Weights of a small GPT-style language model, trained from scratch on English Wikipedia.
Architecture: rotary positions, no biases in attention or MLP, untied embeddings, normalized queries and keys.
Training: a variant of Adam for these matrices, 182M tokens.
MLP neurons of a small language model. Each row is named by its layer, matrix (gate and up: input weights; down: output weights) and neuron, and shows model dimensions 64-191. Each number is 128 + 32 x the weight over its row's rms, rounded and kept within 0 to 255. A neuron's up and down rows have the sign that makes its largest values positive.
After each neuron's rows, "fires in" lists the words (lower case) most often at its 100 highest values on Wikipedia text that the model never trained on. A number after a token or word is its count.

L4.gate478 [133 118 113  94 150 110 139 161 107 170 145 141  83  87 153 112 114 137 111 171 108 111  98  96 126 117  97 143 147  97 124 174  60 159  89 155 129 162 128  52  68  86 133 159 170 147 143 114 129 119 187 115  92 114 150 170  91 120 128 163 138 113 162 121 135 229 107  78 124  91 174 101  52 128 118 132 142 156 188 104 133 134 190  89 129 163 172 148  98 158  99 113 103 128 144  88 133 121 103 131 129 100 144 107  90 145 103 108 136 156 163 131 119 152 112 193 121  70 136 123 107 173 112  87 188 106  84  61]
L4.up478 [ 94 119  88  72 127 158 169 103 149  47 174 139 123  85 127 135 146 106 101 101 142 108 147 142 127 160 104 124 151 149 186 130  95  90  92  76  86 177  98 126 121 134 153 112 131 127 149 123  54  96  70 174 144  97  95 122 126 131 120 164 155 117 134  93  65 146 193  97 154  74 130 150 166 130 103 121 107 102 169 125 127  87 137  75 137 123 189 108 111 143 153 104 148 105 144  83 152 142 114 150 210 115 120  59 174 176  72 122  95 149 127 105 163 131 153 124  98  88 144  96 118 132 100 135 139 154 210 123]
L4.down478 [ 66  92  52 137  93 119 119 145 157  60 154 196 131  57 173 125 109 117 146 158 144 142 119 133  98 143 105 167 162 150 183 127 106  49 135 101 119 156 134 110  46 163 159 103 112 136 118 103  73  99 188 153 121 117 113 175  62 133 129 165  90  35 146 116 110 114 133  80 114  78 138 129 120 105 115  54 154 137 211 124 159  64 145  88 126 147 104  78  86 178 152 114 128 142 124 111 125 107 127 118 129 134 112 128 159 143  79 147 110 120 106  99 150 135 112 170 121  82 137 111 113 171 144 132 127 116 127 135]
fires in: "the" 41, "new" 21, "national" 6

L5.gate360 [163 142 123 139 168 113  83 184 179 111 160  93 121 169 168  90 114  95 128  71 123 134 136 110 114 149 210 108 143 106  92  95 131 125 104 157 134 138 183 137 100 153  85 170 141 106 121 162 119 113 124 102  90 161  75 166 154  98 143 144 131 240  67 138 172 163 135  99 124 116 151 138 154 169  65  71 141 162 174 131 103 160 102 198 108 101 130 157 159 123 121  89  52 127 146 133 121  88 149 100 114  75 112 100 162 178 119 167 160 159 167 113 127 130 131 140 159 124 119 174 169  64 128 158 106 162  97 129]
L5.up360 [124 143  94 193 156 128  92 122 102 172 173  62  90  72 206 129 140 141 105  70 130 132 179 159 119 194 196 119 133 142  98 120  87 135 101 141 154 147 173 139 163 140 112 121 106  99 126 132 146 116  84  72 143 125 103 144 113  94 157 129  77 199 105 125 130 105  58 105 120 165 159 167 123 117  53  96 120 139 217 173 133 168 110 129 152 107 152 180 158 115 148 115 105  95  95 127  75  74 129  69 102 141 106 151 157 127 107 148 179 138 155 123 132 127 174 133 112 190 102 158 121  88 168 116  74 139 133 102]
L5.down360 [132 130 114 160 128 142 109  97 117 135 132 108 112  69 175 144 180 116 140  94 126 136 145 156 152 138 188 116 144  97 122 136 147 122 139 132 140 152 134 132 139 106 124 129 113  99 128 115 150 101 122 103 132 110 129 111 123 124 118 113 101 255 143 112 150 116 115  79 154 139 137 165 111 140 102 134 134 110 173 132 112 159 104 130 163 103 105 152 128 104 119 117 134 126 157 169  98 108 160 116 153 122 124 121 131 102  95 113 113 119 125 148  99 129 154 117 115 165 118 145 128 141 134 130 134  84 119 125]
fires in: "during" 27, "in" 24, "period" 7, "performed" 6, "per" 5, "at" 4

L4.gate431 [135 149 133  88 144 150 175 115 125 148 137  78  66 118 190 104 146 157 126 139 132  78 148 173  97 131 133 115  75 150 164 103 184 108 151 113 126 138 107 166  71 113 202 130 122 149  71 125 100 102 144 138 126 149 105 139 132  61 146 156 156 120  93 118  83 114 142 105 108  54  93 155 112 104 144 142 152 141  90  69 201 134 185 159 186 132 139 103 156 106 171 164 165 110  84 120 124 123  70 114 126 123 111 112 190 103 152 150 125 133 134 108 118 151 159 115 157 110 156 110 174 134 149 122 169 192  62 119]
L4.up431 [124 178 108  75 182 116 140 104 119 172 190  81 141 121 129  74  97  95 110 105 143 111 181  80 150 154 206 116  87  96 138 152 133 109  76 123 155 179 221 160 138 136 169 185 180 173 151 140 156 118 165  77 102 118  79 170 106 121 157  94 214 147 198 127 177 126 188 130 132 150  97  97  91 146 147 169 165 108 120  98 129 162 174 165 116 101 120 111 128 134 159 115 136 140 116 142 126 157 105 174 136 172 104 120 133 134 142 122 135 184 170 172 141 176 159 111 169 121 119  89 128 148  86 134 176 179 135 155]
L4.down431 [152 121 145  99 170 133 136 123 135 110 215 216 102 100  97 120 133 113 127 126 141 149 172 143 131 143  41 200 120 142 183 178 118 114 183 151 142  91 125 109 149  84 148 114 166 100 126 100 168  95 179  94 173 107 134 173 106 123 120 129  72 133 124 103 132  75  65 126 120 105 157 161 156 186  79 114 153  68 119 115 157 166 100 135 145 154 123 143 146 141 157 138 159 118 125 139 103 107 175  96 119 157 128  80 115 153 201 114 121 115 137 118 133 117 138  76  83  91 142 133 133 152 174 112 114 140  98 133]
fires in: "under" 23, "number" 17, "co" 7, "coach" 5, "underground" 4

L3.gate239 [104 103 106  81 157 109 150 125 136 131 144 146 103  96 158 160  89 117 106 111  72 104  66 111 116 169 153 113 111  93  90 140 152 102  83 136 116 172 145 190 180 180 106 106  93 211 127 128 138 124 139 191 161 120 154 163 121 135  58 164 136  84 143 154 128 127 142  99 105 154 124 102 159  91 129 124 112 123 126 142  97 146 129 140 139 102 157 163 151 209  89 111 132 161  97 138 159 188  68  97 116 129 128 164 128 149 150 153 105 154 165 172 148  92 168 108  89 157 132 208 130  55  90 175 129 131 145  36]
L3.up239 [ 42 102  85 125 132 170 143  75 154 103 179  79 142 126 137 141 148  88 135 164  91 159 167 151 108 157 145 107 112  98 115 134 139 117  80 202  90 154 140 164 119 209 110 150 152 127 163 127  75 134 129 131  84  68 112 183 121 144  87 121 115 139 182 133 196 119 134 151  84 178 141 138  94 138 147 156 191  92 124 135 142 163 154 107 179  85 169 112 166 148 141 115 121 141 164 137 165 189  72  99 102  63 140 108 106 139 190 142 109 108 149  91 158 140  76  93 148 178  99 141  86  70 146 164 113 104  83 140]
L3.down239 [160 133 123 105 119 128 123 175 107  85 141 152 143 147 123 148 131 105 179 130 181 126 178  97 154 138 114 107 135 159 134  94 129 171 140 167 131  96 150  82 124 110  86 110 149 123 123  92 103  77 105 127 144 120 130 136 164 133  83 164  94  85 120 123 141 150  90 181 129  96  88 104 117  82 164 135 100 135  47  88 175 128  99  74 189 103 134 119 149 116 116 107 138  68 158 222  82  75 124 119 101 130 124 149 108 126 206  68  98 135 125  83 149 114 164 142 215 107  85 150 105 148 112  58 190 107 158 115]
fires in: "of" 20, "using" 9, "another" 8, "used" 6, "active" 5, "site" 4

L3.gate17 [112 122 123  79 122 105  76 154 106 172 149 132  71 115  58 107 109 133 223 177 155 133 131 164 121 186 127 137 135 181 113 107 176 143 106 169 158 136 111 114 111 136 149 128 123 172 141 101 125 128 117 151 119  95 122 118 108 145  70 152  66 131 179 110 167 103 103 167  97 137 116 132 125 166 204 119 102 161 168 136 135 139 168 113 124  96 102 116 187  91 166 166  89 183 106 201 163 169 132 106 131  93  44 146 119 184 104 141 137 159 127 147 150 177 141 154 142 119 172 142 115 166  83 127  75 181 197 137]
L3.up17 [106 101  91 153 104 158 110 158 108  93  73 156  96  85 110 107 159 104 112 178 122 129 134  75 113 150 148 123 148 136 105 197 127 117 141 107 103 122 105 201 160 122 127 136 122 180 172 134 134 140 128 178 102  73  89 122 114 122 104 117 179 157 196  82 130  71 157 121 169 130 183 158  57 134 135 188 105 191 106 176 118  99 124 174 171 102 120 128 122 166 168 130 110 142 177 131 140 127  67  86 139 138 153 100 109 197 138  97 138  90 141  98  93 142  65 130 146 145 142 121 144 131 138  78 125 175 109 117]
L3.down17 [182 101  62 126  35 137  92 107  95 150 124 103 110 154  85 150 191 125 119 102 118 119 123 108  87 170 109 164 128  82 120  99 183 151 112 176 102 100 145 113 129 142 121 123 136 154 158 146 146  79 103 138 110 200 167 105  92  99  27  93  93 234 105 140  70 118  81 156 121 130 110 203 152 160 103 145 160 150 138 112 136 150 116 111 148 128 122 137  95 168 152 107 105 175 174 143 132 125 100 151 100  74 128 129 124 121 131 112 103 147 146 162 123 108 157 134 143  93 110 120  90 110 110  95 140 144 127 130]
fires in: "both" 21, "not" 15, "such" 12, "able" 6, "many" 5, "while" 5

L3.gate447 [142 165 144  85 119  99 110 144 149 132 120 172 109 193 135 106 156  99 129 126  98 114 107  90 154 169 119  91 151  79 116 138 194 132 140 143 154 102 106 113 145 138 119 110 119 111 107 131 191 121 136  67 131 174 110 111 117 171 192 142 113 144 167 116 145 152 162 132 105  85  88 127  92 183 122  90  41 187 101 130 141 190 169 115  85 167 131  76 132 117 168  87 132  96 142 124 102  80 100 144 120 128 171 193  57 136 131 179 172 110 103  93  93 134 137 155 138 109  70 190 118 161 122 146 104 137 147 145]
L3.up447 [ 94  53 127 130 116 101 180 179 162 151 153 106  95 117  92 122 133  79 160 111 152 182  79 131 164 195 121  96 157 118 113 163  75 124 126 171 141 158  94  67 111 190  47 113 126  86 150 157 142 121 139  95 102 148 152 147  78 124 103 140  87 139 145  80 127 156 144 105 102 118 162 136 152 154  92 130  73 160 198 133 132 143  90 168 126  83 108  82 132 170 121 146 133 114 159  99  56 103 157 160 150 105 126 148  98 135 194  95 149 107 115 163 149 150  90 199 177 156 113 120 161 102  97 141  46 196 133 138]
L3.down447 [142 140 129 174 167 153 134 117 177 139  96  72 112 110 136 158 137  80 125 119 117 113 177 109 139 168 209  95 106  96 164 136 182 164  89 141 163 136 145 145 132 150  95 126 115  73 144 165 183 167 143 121 153 158 143 165 111  85 114 137  76 151 132  90 166  99  60 158 173 114 105 174 132 171  72  91  90 158 178 133 128  93 152  99 130 148 101  92  75 109 137 193 146 148 167  67 154  83 133 152 140 101 130 168 139 124  75 137 104 116 219 113 131 173 126 110 155 180  62 103 143 100 136 123 123 205  82 125]
fires in: "five" 13, "performed" 11, "performance" 10, "per" 9, "period" 8, "four" 8

L8.gate299 [120 141  85  97 148 155 108 169 118 171 164 110  73 155 172 129 134 104 126  99 130 103 165 181 136  98 152 132  91  84  84 158  69  94 105 226 133 194  73 134 144 219 119 126 142 177  92 137 167 139 107 134 153  95  52 162 109 102 121 128 142 131 167 125 159  85 158 107 123  82 155 101 145 141 144 109  99 105 156 150  85 147 156 145 121 137 163 127 114  89 115 155 132 113 107 168 164 112 165  99 151  97 115  88 198  74 124 144 131 168  93  65 126  89  97 117 131 154 114 175 110  83 100 213 108 117 176 132]
L8.up299 [ 92 120 139 166 101 140 188 120 116  84  67 139 107 108 133 144 181 114 110  97  58 127 143 125  79  81 129 121 116 112  97 133 131 137  92 133 117 141 103 106 174 136  74 128 119 130 127  88 121 170 137  87 123  40 190 118 108 110 156 134 150 142  99  93  61 134 125 148 200 153 112 108 115  88 124 120 179 135 148 151 143 119 109 159 192  74 163 170  91  93 132 180  87 154 150 155 122 153 183 120  54 131 158 157  82 112 164 188  97 114 124  74 149 168 101 112 141 130 149 145 105 107 158  96 141 135 132 103]
L8.down299 [164 175 127 123 101 118 118 185 160 181  78 173 189 152  83 163 145 136 146 209 110 162 142 108  92 108 117 179 120 112 139 139 100 125 120 123 115  95 138 104 116 128 103 157 145 119 106 153 130 116 138  96 138 137 180 123 134 125  82 189 144 207 119 105 132 157 138 101  93 110 140 134 136 168 132 161 150 132  81 133 142 156  61  92 119 118  98  61 129  73 142 108 180 131 123 126 114  80 121 110  80  80 135 152 163 141 135 126 169 158 134 172 160 117 158 125 183  77 122  19  98 107 178  93 137  94 100 126]
fires in: "of" 47, "any" 8, "every" 4

L5.gate22 [ 61 179 150 157 127 122 140 182 119 128 167 110  96 133 104  88  46 123 125 162 148 122 123 169 123 184 109 163 168 128 115 189 148 239 116 153 162 105 125  60  99 151 111 134 185 135 117 160 177 138 165  94  96 112 148 132  95 142  98 134 133 137 129 117  75 188  95 136 162 146 137 132 126 133  72 168 195 151 155  75 137 176 115  97 151 192 191 144 152 214 175  93 132  91  71 149 169 130  82 117 188 131  64  83 137 187  84 106 136 124 140 108 131 112 191 136 144 110 147 116 128 157  99 152  87 118 132 124]
L5.up22 [200 142 117  91 144  84 112 135 117 152  72 165 125 114 128  88 131 136 155 136 117  79  99 126  93  85  91  82 212 107 130 133 125  92 153  76 115 153 119 127 110 147 197 119 146 100 111  86  87 121 135 130 114 108 161 186 121 160 122 148 150 155 115 100 116 158  61 105 154 110  99 150 107 140 152  99  68 140 147  48  75 177  94 148  91 115 144 163 125 143  99 196 162 112 108 129 110 171 150 125 139 151  90 143 143 149 116 142 172 165 159 121 129 166 193 124 119 112 154 191 166 132 147 208 148  61 106 119]
L5.down22 [144 161 130  83 109 129 106 191 106 171 135 105 180  89 143 100 128 157 193 175 174 144 153 156 160 146  92 101 148 130  74 119  94 154 212 176 170 137 105 108 165  84 130 108 162  98 125 119 173  84 214 118  85 151 136 155  69 187 153 172  95  98 133 120 107 120  69  94 159 130 125 152 108 106 122  85 141 175 131  83 168 168 125 124 177  81 113 106 213 208 178 146 130 117 117  92 131 128 126  84 132 123 136 137 121 109 114 100  86 125 126 115 112 152  95  98 107 121 135  90 143 162  59 132 101 138 142 165]
fires in: "the" 68

L8.gate55 [187 148 166  96 127  56 150 156 205  56 176 114 117 136 164  95 124 147  98  91 144 179 140 160 123 106 108 118 124 121 135 143 127 137  84 131  72 115 132 139  87 152 113 183  67 135 140 146 120 121 145 173 180 124 161 162 111 163 135 102 123 138 107 169 150 182 100 173 110  80  96  88 138 160 130  75 176 125 110 108 121  87 144  90  74 103 163 178  96 104 109 150 115 109 113 141 127 124 119 148 169  62  89 103  95 170  33 150 116 141 132 147 174 137 123 108 113  96 136 119 118  86  80 161 155 110 162 133]
L8.up55 [167 120 113 114  88 108 161 163 139  90 127 108 114  96 169 102 128 135 129 117 146 134 111 133 139 161  91 163 104 146 150 103  99 107 188 149  98 142 185 178 130 116 162  80 122 155 114 103 180 154 124 195 150 135 104 194 127 178 115  99  61 154 112 146 101  90  93 138  67 109 133  85 136  89 116  43 139 123 133 156 133 177 157 105 142 112 144 128 110 132  98 165 181 139 100 130  76 156 104 160  90 100  94 143 152  76  66 109 143 188  50 129 214 163 167 164  85 103 156 145 107 126 136 124 118 201 126 188]
L8.down55 [153 139 131 117 104 122 136 159 107 101  99 125 118 143 213 128 193 170 171 151 102 123  97 130 178 158  73 155 112  50 144 155 182 135 145 111 141 169 135 146  75 152 108 132 143 130 100  66 147 110 107 173 151 133 153 143  59 172 137 118 113  85 128  64  96 141  82  91 119  99 163 163  79 133 130  93 151 155 188  88 104 128 113 100 146 147  68 138 164 115 136 172 105 197 145  98  99 153 111 154 116 117  82 164 105  87  86 145 150 153 114 114 157 128 146 151 109 104  99  84  98 151 156 130 172 156 125 160]
fires in: "the" 60, "cup" 7, "city" 6

L4.gate62 [125 100 114  98 178  93 229 106  90 138  84 124 126  65 176  91 127  75 162  97  97 151 164  82 108 110 105 125  81  73 130 149  96 112 106  86 123 122 118  86 176 159 118 122 118 124 144 123  80 140 151 108 129 154 140 142 148 118 182 110 140 133 102 116 138 152 124  54 178 169 140 222 157 115  96 169 158 132 138 149  72 117 129 132 121  71 176  99 103 122  99 114  58 106 166  90 149 123 100 124 148 137 123 114 100 128 150 143  95  92 102  66 120 147  42 117  75 119 121 125  60 128 181 155 133 139  97 152]
L4.up62 [132 103  94  96  86 167 110 126  82 138 121 147 114 125 192 136 152 132 144 217 124 105 155 111 153 140  58 155 130 100 131  89  76  92 126  83 174 161 123 122 142 155 138 168  88 157 157 132 171  91 135 152  62 104 124 144 124 155 141  78 121  35 131 125 119 168 105 129 135 122 198 161  92 158 134 100 143  95 113 123  87 186 152 157 165  94 116 107 155 111 157 112  83  36  95 113 136 112 105 136  94 154 137 136  70 141 131 137 187 134 149 112 100 182 127 174 106 103 180 132 117 128 149 161  96 178 118 125]
L4.down62 [105 170 131 124 148 167 171 141  78 129 148 109  93 113 149 142 171  81 116 134 152 118 140 143  95 152  35  95 146 141 139 155 128  84  87  28  92 158 140  77 131 128 126 116 152 138 145 149 135 101 100 174 120 111 164 134  83 125 135 121 176 114 103  90 177 128 164  53 156  95 132 110 170  93  71 145 155 154 149 143 186 121 107  88 151 141 146 109 133 122 151  60 146  82 161  95 126 104 140 137 107 179  85 121 137 153  93 105 128  79 114 150 134 173 115  61 149  87 196  80 136  85 123 163 182 145 137 153]
fires in: "national" 24, "country" 12, "general" 9, "generally" 5, "former" 5

L4.gate52 [159 146 168 202 151 165 192 213 118 138 195 129  86 152 119 199 102 147 107 176  87 121 120  76 104  88 115  96 167 110  81 138  93 134  82 152  96 166 121 145 115 102 117 159 136 147 173 207 175  88 148 164 115  98  80 106 123 103 106 148 132 160 113 130 161 135 183 113 144 123 175  65 157 144  92 145 160 143 119 143 146 102 139 134  96 151 165 143 106 149 113  98  91 137  75 130 182  90 153 160 192 134 129 186 164 177 129 104 130 134  88 149 102 161 102 163 178  92 131 170 137  70  95 144  95 108  69 118]
L4.up52 [101 136 151 125 141 133 120 141 157 144 161 108 137 103 141  99  53 135  82 134 128  73  78 174  93 118  79 127 124 153 188 102 134 155  86 178 117 159 137  92  86 180  93 198 116 150 120 129 112  96  93 164 152 156 122 198  92  99  96  95 159 129  79 105 147 133 164 116 147 110 183  67  84  89 121 119 180 145 159  98 105 191 143 137 150 102 130 135 142 138 120 203 144  55 101 196  80 192 123 161 149 111  89 138 139 133 127  54 151 130 163 133 138 116  96  96 145 118 129 165 133 151 149 134 127 171 139 169]
L4.down52 [161 135 131  95 160 118 121  83 120  99 129 146  92 118  92 144  91 105 183 158 146 160  90 117 156  72  41 155 129 153  99 157 147 153 202 181 112 158 149 133 180 145 143 111 160 171 122 149 131 122 113 106 135 113 173 161  28 117 128 117 157 136 141 110 110 164 149  96  86 124 123 188 128 136 132 114 118 170 102  75 149  98 161  77 153 131 140 135 150 115 133 135 151 138 144  92 152 158 111 136 137 175 158 111 159 130 187 123 193  95  93 111 105 130 106 172  69 152 124 144 127 188 120  84  99 111 154 144]
fires in: "that" 35, "the" 21, "it" 10, "court" 9, "which" 9, "also" 7

L3.gate468 [164 125  67  88 124 138 195 154 153 132 125 127 119 147 104 152 163 107  99 180 168 128 168  60 106 182  88  81  84 132 138 109  87 124 125 120 125 149  87 118 103 100 126 138 120 126 110 141 115 133 224 120 153 167 147 157 119 125 146 139 111 137 176  93 143 144  90 164  88 115 114  68 138 167 105 143 142 169 151 152 156 169 169 153 131 113 118 139 108 172 121  87  86 107 114  98 101 118 178 170 178 150 122 113 159 164 102  64  92 104 125 117 133 106  57  92 145 155 137 172 174 163 127 125  99 108  66 132]
L3.up468 [178 117  76 145 130 138  90 104 144 125 204 176 111 127 101 197 113 139 155 137 132 107 104 102 126  64 124 171 158 109 195 141  87  90 113 136 158 224 131 107 113 145 152 132 133 126  96 134  64 164 129 144 134 157 132 145  68 121 117 230 164 141 124 107  89 172 134 198  88  77 105 112 147 104 132 151 129 133 121 110 127 185  96 159 130  98 111 158  94 163 157 177 126 169  92 133 155 102 122 128 181 147 101 133  62 112 161 142  97 158 153 135 122 111 121 103 124 130 161 126 191  85 115 155 103  89 133 160]
L3.down468 [120 109 139  64 163 147 111 135 130 104 194 153  90  92 118 153 109 143 138 102 168 109 139  80 101  87  85 157 111 140 149 109  60  62 162 200 109 127 114 137 144  55 145  93 182 124 135 133 109 161 143 135 150 174 102 102 140  84  99 176 126 101 112 139  79 113  92 169 103 154 142  98 108 148 181 136 146 134 103 158 124 141 183 139 200  82 177 155 124 161 177 114 108 153 134 143 136 122 131 112 182 143 115 160 147 143 138  62 189 109 139 114 135 136 148  93 105 128 123 135 170 139 117 128 109 143  83 163]
fires in: "co" 16, "coach" 12, "coogee" 9, "cooper" 6, "coast" 4, "coordinates" 4

L3.gate442 [102 124  95 107 120 159 102  96 211 159 145 150 155 122 110  93 125 134 127 164 128 140 145 124 143  90 152 157 158 158 111 108 167 173 199 145 114 136 113 162 125 125 134 130 174 182  94 120 112  85 174 115 160 120 155 117 158 161 136 113 162 121 174 153 133 115 106 128  96 136 140  86 126 118 110 114 109  84 103  92  73  61 138  80 129 140 255  95 142 161 102 173 112 202 106 103 150 102 142 144  67 138  77  89 142 154 148  85 151 128 153 158 130 167  85  87 111 132  83 189  80 141  91 128 167 138 116 128]
L3.up442 [112 177  93 105 120 114 108 184 137 134  71 138 155 126 102 119 166 126 166  93 131  89 113  95  67 137 159  92 121 155 117  73 172  92 143  78  84 141 115  88 155  75 108 142 127  90 192 182 166  80 112 170 165 164 135 132 146 125 106 141 133 129 150 134 107 111  89 149  74 149 157 150 135 124 145 163 184 129 144  76  99 159 106 129 145  99  95 197 139 173 119 102  77 194  86  92 135 114 108 128 130 188 118 134 121 146 218 137 148 137  76  87 168 133  52 116 138 130 121 120 145 129  92 130 110 140 153 143]
L3.down442 [ 96 119 106  86  98  78  80 155 129 168 137 130 100 128 138 116 159  78 101 147  67 167 139 116  88 116 139 136 112 124 187 135 154 155 108 124 149 157 171 136 156 142 176 171  80  90 125 108 132  78 128 105 150 222 115  98 118  64 112 124 200 105 151 128 128 154 123 132 100 155 160 186 110 127 136 113 128 150 133 122 136  70 153 147  83  87 123 117 118 160 118 150 106 163 143 103 112 127 124 191  74 163 157 144  95 123 174 128 138 174  96 188 156 128  68 167 166 101 106 156  91  83 111 172  95  97 111 138]
fires in: "about" 19, "other" 12, "as" 11, "such" 7, "able" 6

L3.gate485 [ 55 148  72  90 152  96 145 145 168 128 161 145 190 169 167 146  68  82  77 139 109  80 117  97 105 117  94 107 130 130  88 133  90 118  90 124  98 126 114 159 143 143 151 184 162 146 141  96 109 130 147 167  75 115 114 166  91 171 185 140 121 111 171  48 138 146 162 120 114 188 135 138 163  95 110  90 136 144 175 146 119 162  91 145 102 102  89 132 157 131 117  86 128 159  84 115 127 179 166 102 185 109 124  71 111 176 151 119 146 137 129 119 132 114  84 123 140 128 175 181 123 102 118 154 138 140  74 210]
L3.up485 [ 97 126  73 122  77 113 174 157 145 171 176 106 125 155 164 166  83  63 108 167 152  91 106 109 118  76 107 118 144 143  89 125 105  84 122  96 136  95  88 158 131 140 176 157 152 222 110  91 110 103 102 114  89 160 107 110  90 169 173 122 164  86 193 126 173  99 161 162 125 153 134 105 132  85 111  80 136 167 171 159 113 155  86 145 100 124 118 143 107 113 170 129 118 152 105 131 140 108 140 129 101 116  91  58 134 154 131 120 117  97 104 120 142 147 104 103  93 156 144 187 119  93 144 167 117 138 162 166]
L3.down485 [154 126 125 141 128 111 108 179 143  96 175  91 141 150 184 141 133 121 132 111 219  76 175 141 119 159 138  77 158 143 141 148  91 127  97 118 112 127 131 133 204 130 189 170 111 114 109 140 135 133 137 176  97 100 134 181 111 144 119 106 146 120 180 115 138 103 129  73 156 123 103 149  84 171 108 146 116 154 130 125 111 177 110 136 167 117 106  94 127 134 154 106 145  64 141 130  94 176 105 132 162 141 146 141 153 147 177  69 179 169 126 123 147 127 145 134 132 127 158 140  87 150  77  95 121 121  85 145]
fires in: "became" 32, "general" 7, "generally" 5, "director" 4, "party" 4

L4.gate176 [114 139 106  91 123 148 109 183 104  91 168 101 121  96 169 144  63 148 115 146 122 145 111 110  96 138 166 139 131 108 155 168 137 106 153 206  33 114 102  50 150 122 137 118 108 233 161 120 125 153 169 132 118 134 106 112 109 108 162 102  96 160 114 159 123 103 135  99 149 164 150 141  79 157 170 143 160 109  91  73 146 112 227 158 186 116 173 137 142 126 154  24 134 177 159 126 140 135  81 148 124 188 129  92 111  96 110 100 151  99 114 163 122 103 128  90 108 116 144 180 126 187 119 155 116 103 124 151]
L4.up176 [110 141 113 148 139 156  96  98 135 127  87 126 126 126 109 133  95 176 168 116 140  87  78 114  97 156 180 103 121  88 188 126 191 127 123 144 109 117 135 156 155 166 159 117 152 200 128 132 115 128 139 126 167  96 192 149 152 118 132 169 159 135 104  85  84  60 102 190 133 127 165 131  98 155 182 126 135 104 108  91 111  65 146 105 171 128 133 116 159  95 134 146  76  96  60  84 164 167  75  95  68 186 202  97 142 130  98  91  71 129 127  98 114 121  99 167 124 113 137  68 138 149  65 181  67 162 147 167]
L4.down176 [109 166 157 146 101  97 121 125 100 120 131 118 123 118 111 133 154 114 114 135 133 119 175 183 152 150 156 121 100 115 108 113 139  80 109 110  45  74 142 154 181 105 161 108 168 154 163 150 167 146 125  82 118  58  48 132 111 149 116 131 124 217  91 188 115 105 158 118 137 161  80 125 147 100 129 137 144 110  51 132 235 142  96 148 146  96 167 114 153 111 188  72 144 127 166 141 146  79 131 194  97  86 126 132  95 149 110 124 146  93 137 169 111 149  86 102 175 180 157 178 137 187 132 136 111  99 139 110]
fires in: "which" 17, "not" 16, "since" 11, "should" 8, "now" 6, "that" 5

L8.gate41 [128 154 152 105 156 162  68 111 154  52 164  82  50  96 145 170 138 192 140 180 187  88  97 136 117 152 114 157 153 147 101 148 128 161 121 127 148 152 135  92  67 170 117 115  85 186 188 141 112  79 108 115  99  79 107  93 130  76 128 118 149 172  99  96 140  90 171 128 154 117 187  94 135 101 108 127 156  79 132  83 163 104 127 138 188 103 145 133  88 152 158 127 158  95  96 109 187 172  89 158  87  93 184 119 161  75  70 175 129 141 115  92 181 138 147 121 139 186 160 208 154  88 154 144 123 197 143 140]
L8.up41 [124 161 147 167 142 136 140 128 188 110 100 114  87 139 111 134  71 111 140  83 141 114 164 180 134 134  88  58 168 130 133 145 170 178 127 148 133 192 106 120 128 106 104  55  72 183 124  98 132  84 134 174 165 133  89 104 105 105 119 153 110 134 104 158 158  91 140  86 163 153 111 205 162  70 148 116  84 180 126 148 132 143  92 129  75 109 140 134  90 158 121  77  45 162 125  95 155 113 164 140 123 116  59 113 114 194 177  89 120 111 118 111 107 125 152  86 119 150 142 139 140 131 163 160  74  70 135  96]
L8.down41 [151 135 171  97 152  99 167 135 129 106 201 152 112 124  74  83 102 158 179 160 147 155 106 114 113 179 136  86 156 136 130  88 146  50 147 129 102 130 139  59 169 106 166 117 140 127 155 128 190 154  97 106 136 143  92 169 191 106  53  99 173 136 133  94 181 155 165 161 111 141 134 123 147 140 199 158 149 154 104  76  70 158 128 176 145  82 116 116 135 126 158 122 134 136 136 115 107 133 146 119 147 143  70 105 126 116 129 134  84 169 144 148  89 112 137 175 101 154 121 121 163 137 139 107 172 121 145 183]
fires in: "same" 28, "that" 13, "age" 6, "due" 5, "of" 5

L4.gate292 [136 120 134  99 140 144 138 114 172 160 177  78 101 130 157 119 132 126  90  67 126 112 128 137 123 115 107 148 145 123 150 109  75  96 106 139 108 127 140   9 143 145 165 175 116 157 125  93 192 139 169 174 132 135 115 151  90  82  69 125 133 119 131 169 124 145 125 126 141 150  96  91  95  95 125 126 132  63 180  70  84 129  76 164  81 125 151 161 102 129 146 107 130 127 124 100 112 147 137 178 118 148 105 119 187 172 131 122 133 108 113 122 160  82  51 145 111 134 152 255 103 118  67 126 114 107 108  95]
L4.up292 [ 90 148  71 170 138 134 152 143 184 110 108 127 140 145 129 201 176  92 157 146 143 109 132 115 143 159  82  96 108 197 117 145 132 132  78 151 102  99  93  91 143 159 115  79  35 129 188 144 110 121 118 172  64 110 116 195 111 122 106 132 128 172 157  98 190 158  94 140 182 186 115 104 161 163 112  93 145 119 170 113 117  94  77 135 175  97 117 165 144 104 151 138 161 154 118  98 116 137 174  85 162 113 128 138 144 157 142  88 117 185 122  95 111 117 136 101 138 146 127 134 186 153  89  87  99 119 185 140]
L4.down292 [171  70 142  96 133  94 123 127 132  88 156  91 135  75 159  96 128  70 156 130 124 128  65 133 137 157 108 156 131 164 159  99 117 144 110 141 105  48 143 178 136 136  77 113 131 145 132 103 110 123 142 130 150  64 100 179 121 126 144 159 114  87 112 106 132 128 116  62 105 120 101 134 113  89 161 112 164 133 155  93 128  85 123  79 157 135 169 126  86  94 134  50 150 116 128 156 133 136 170 120 148 105 139 101 124 111 117 152  89 165  77 144 168  69  93 118 202 147 196 181 104 170 123  81 157 132 155 142]
fires in: "the" 85, "that" 7, "debut" 5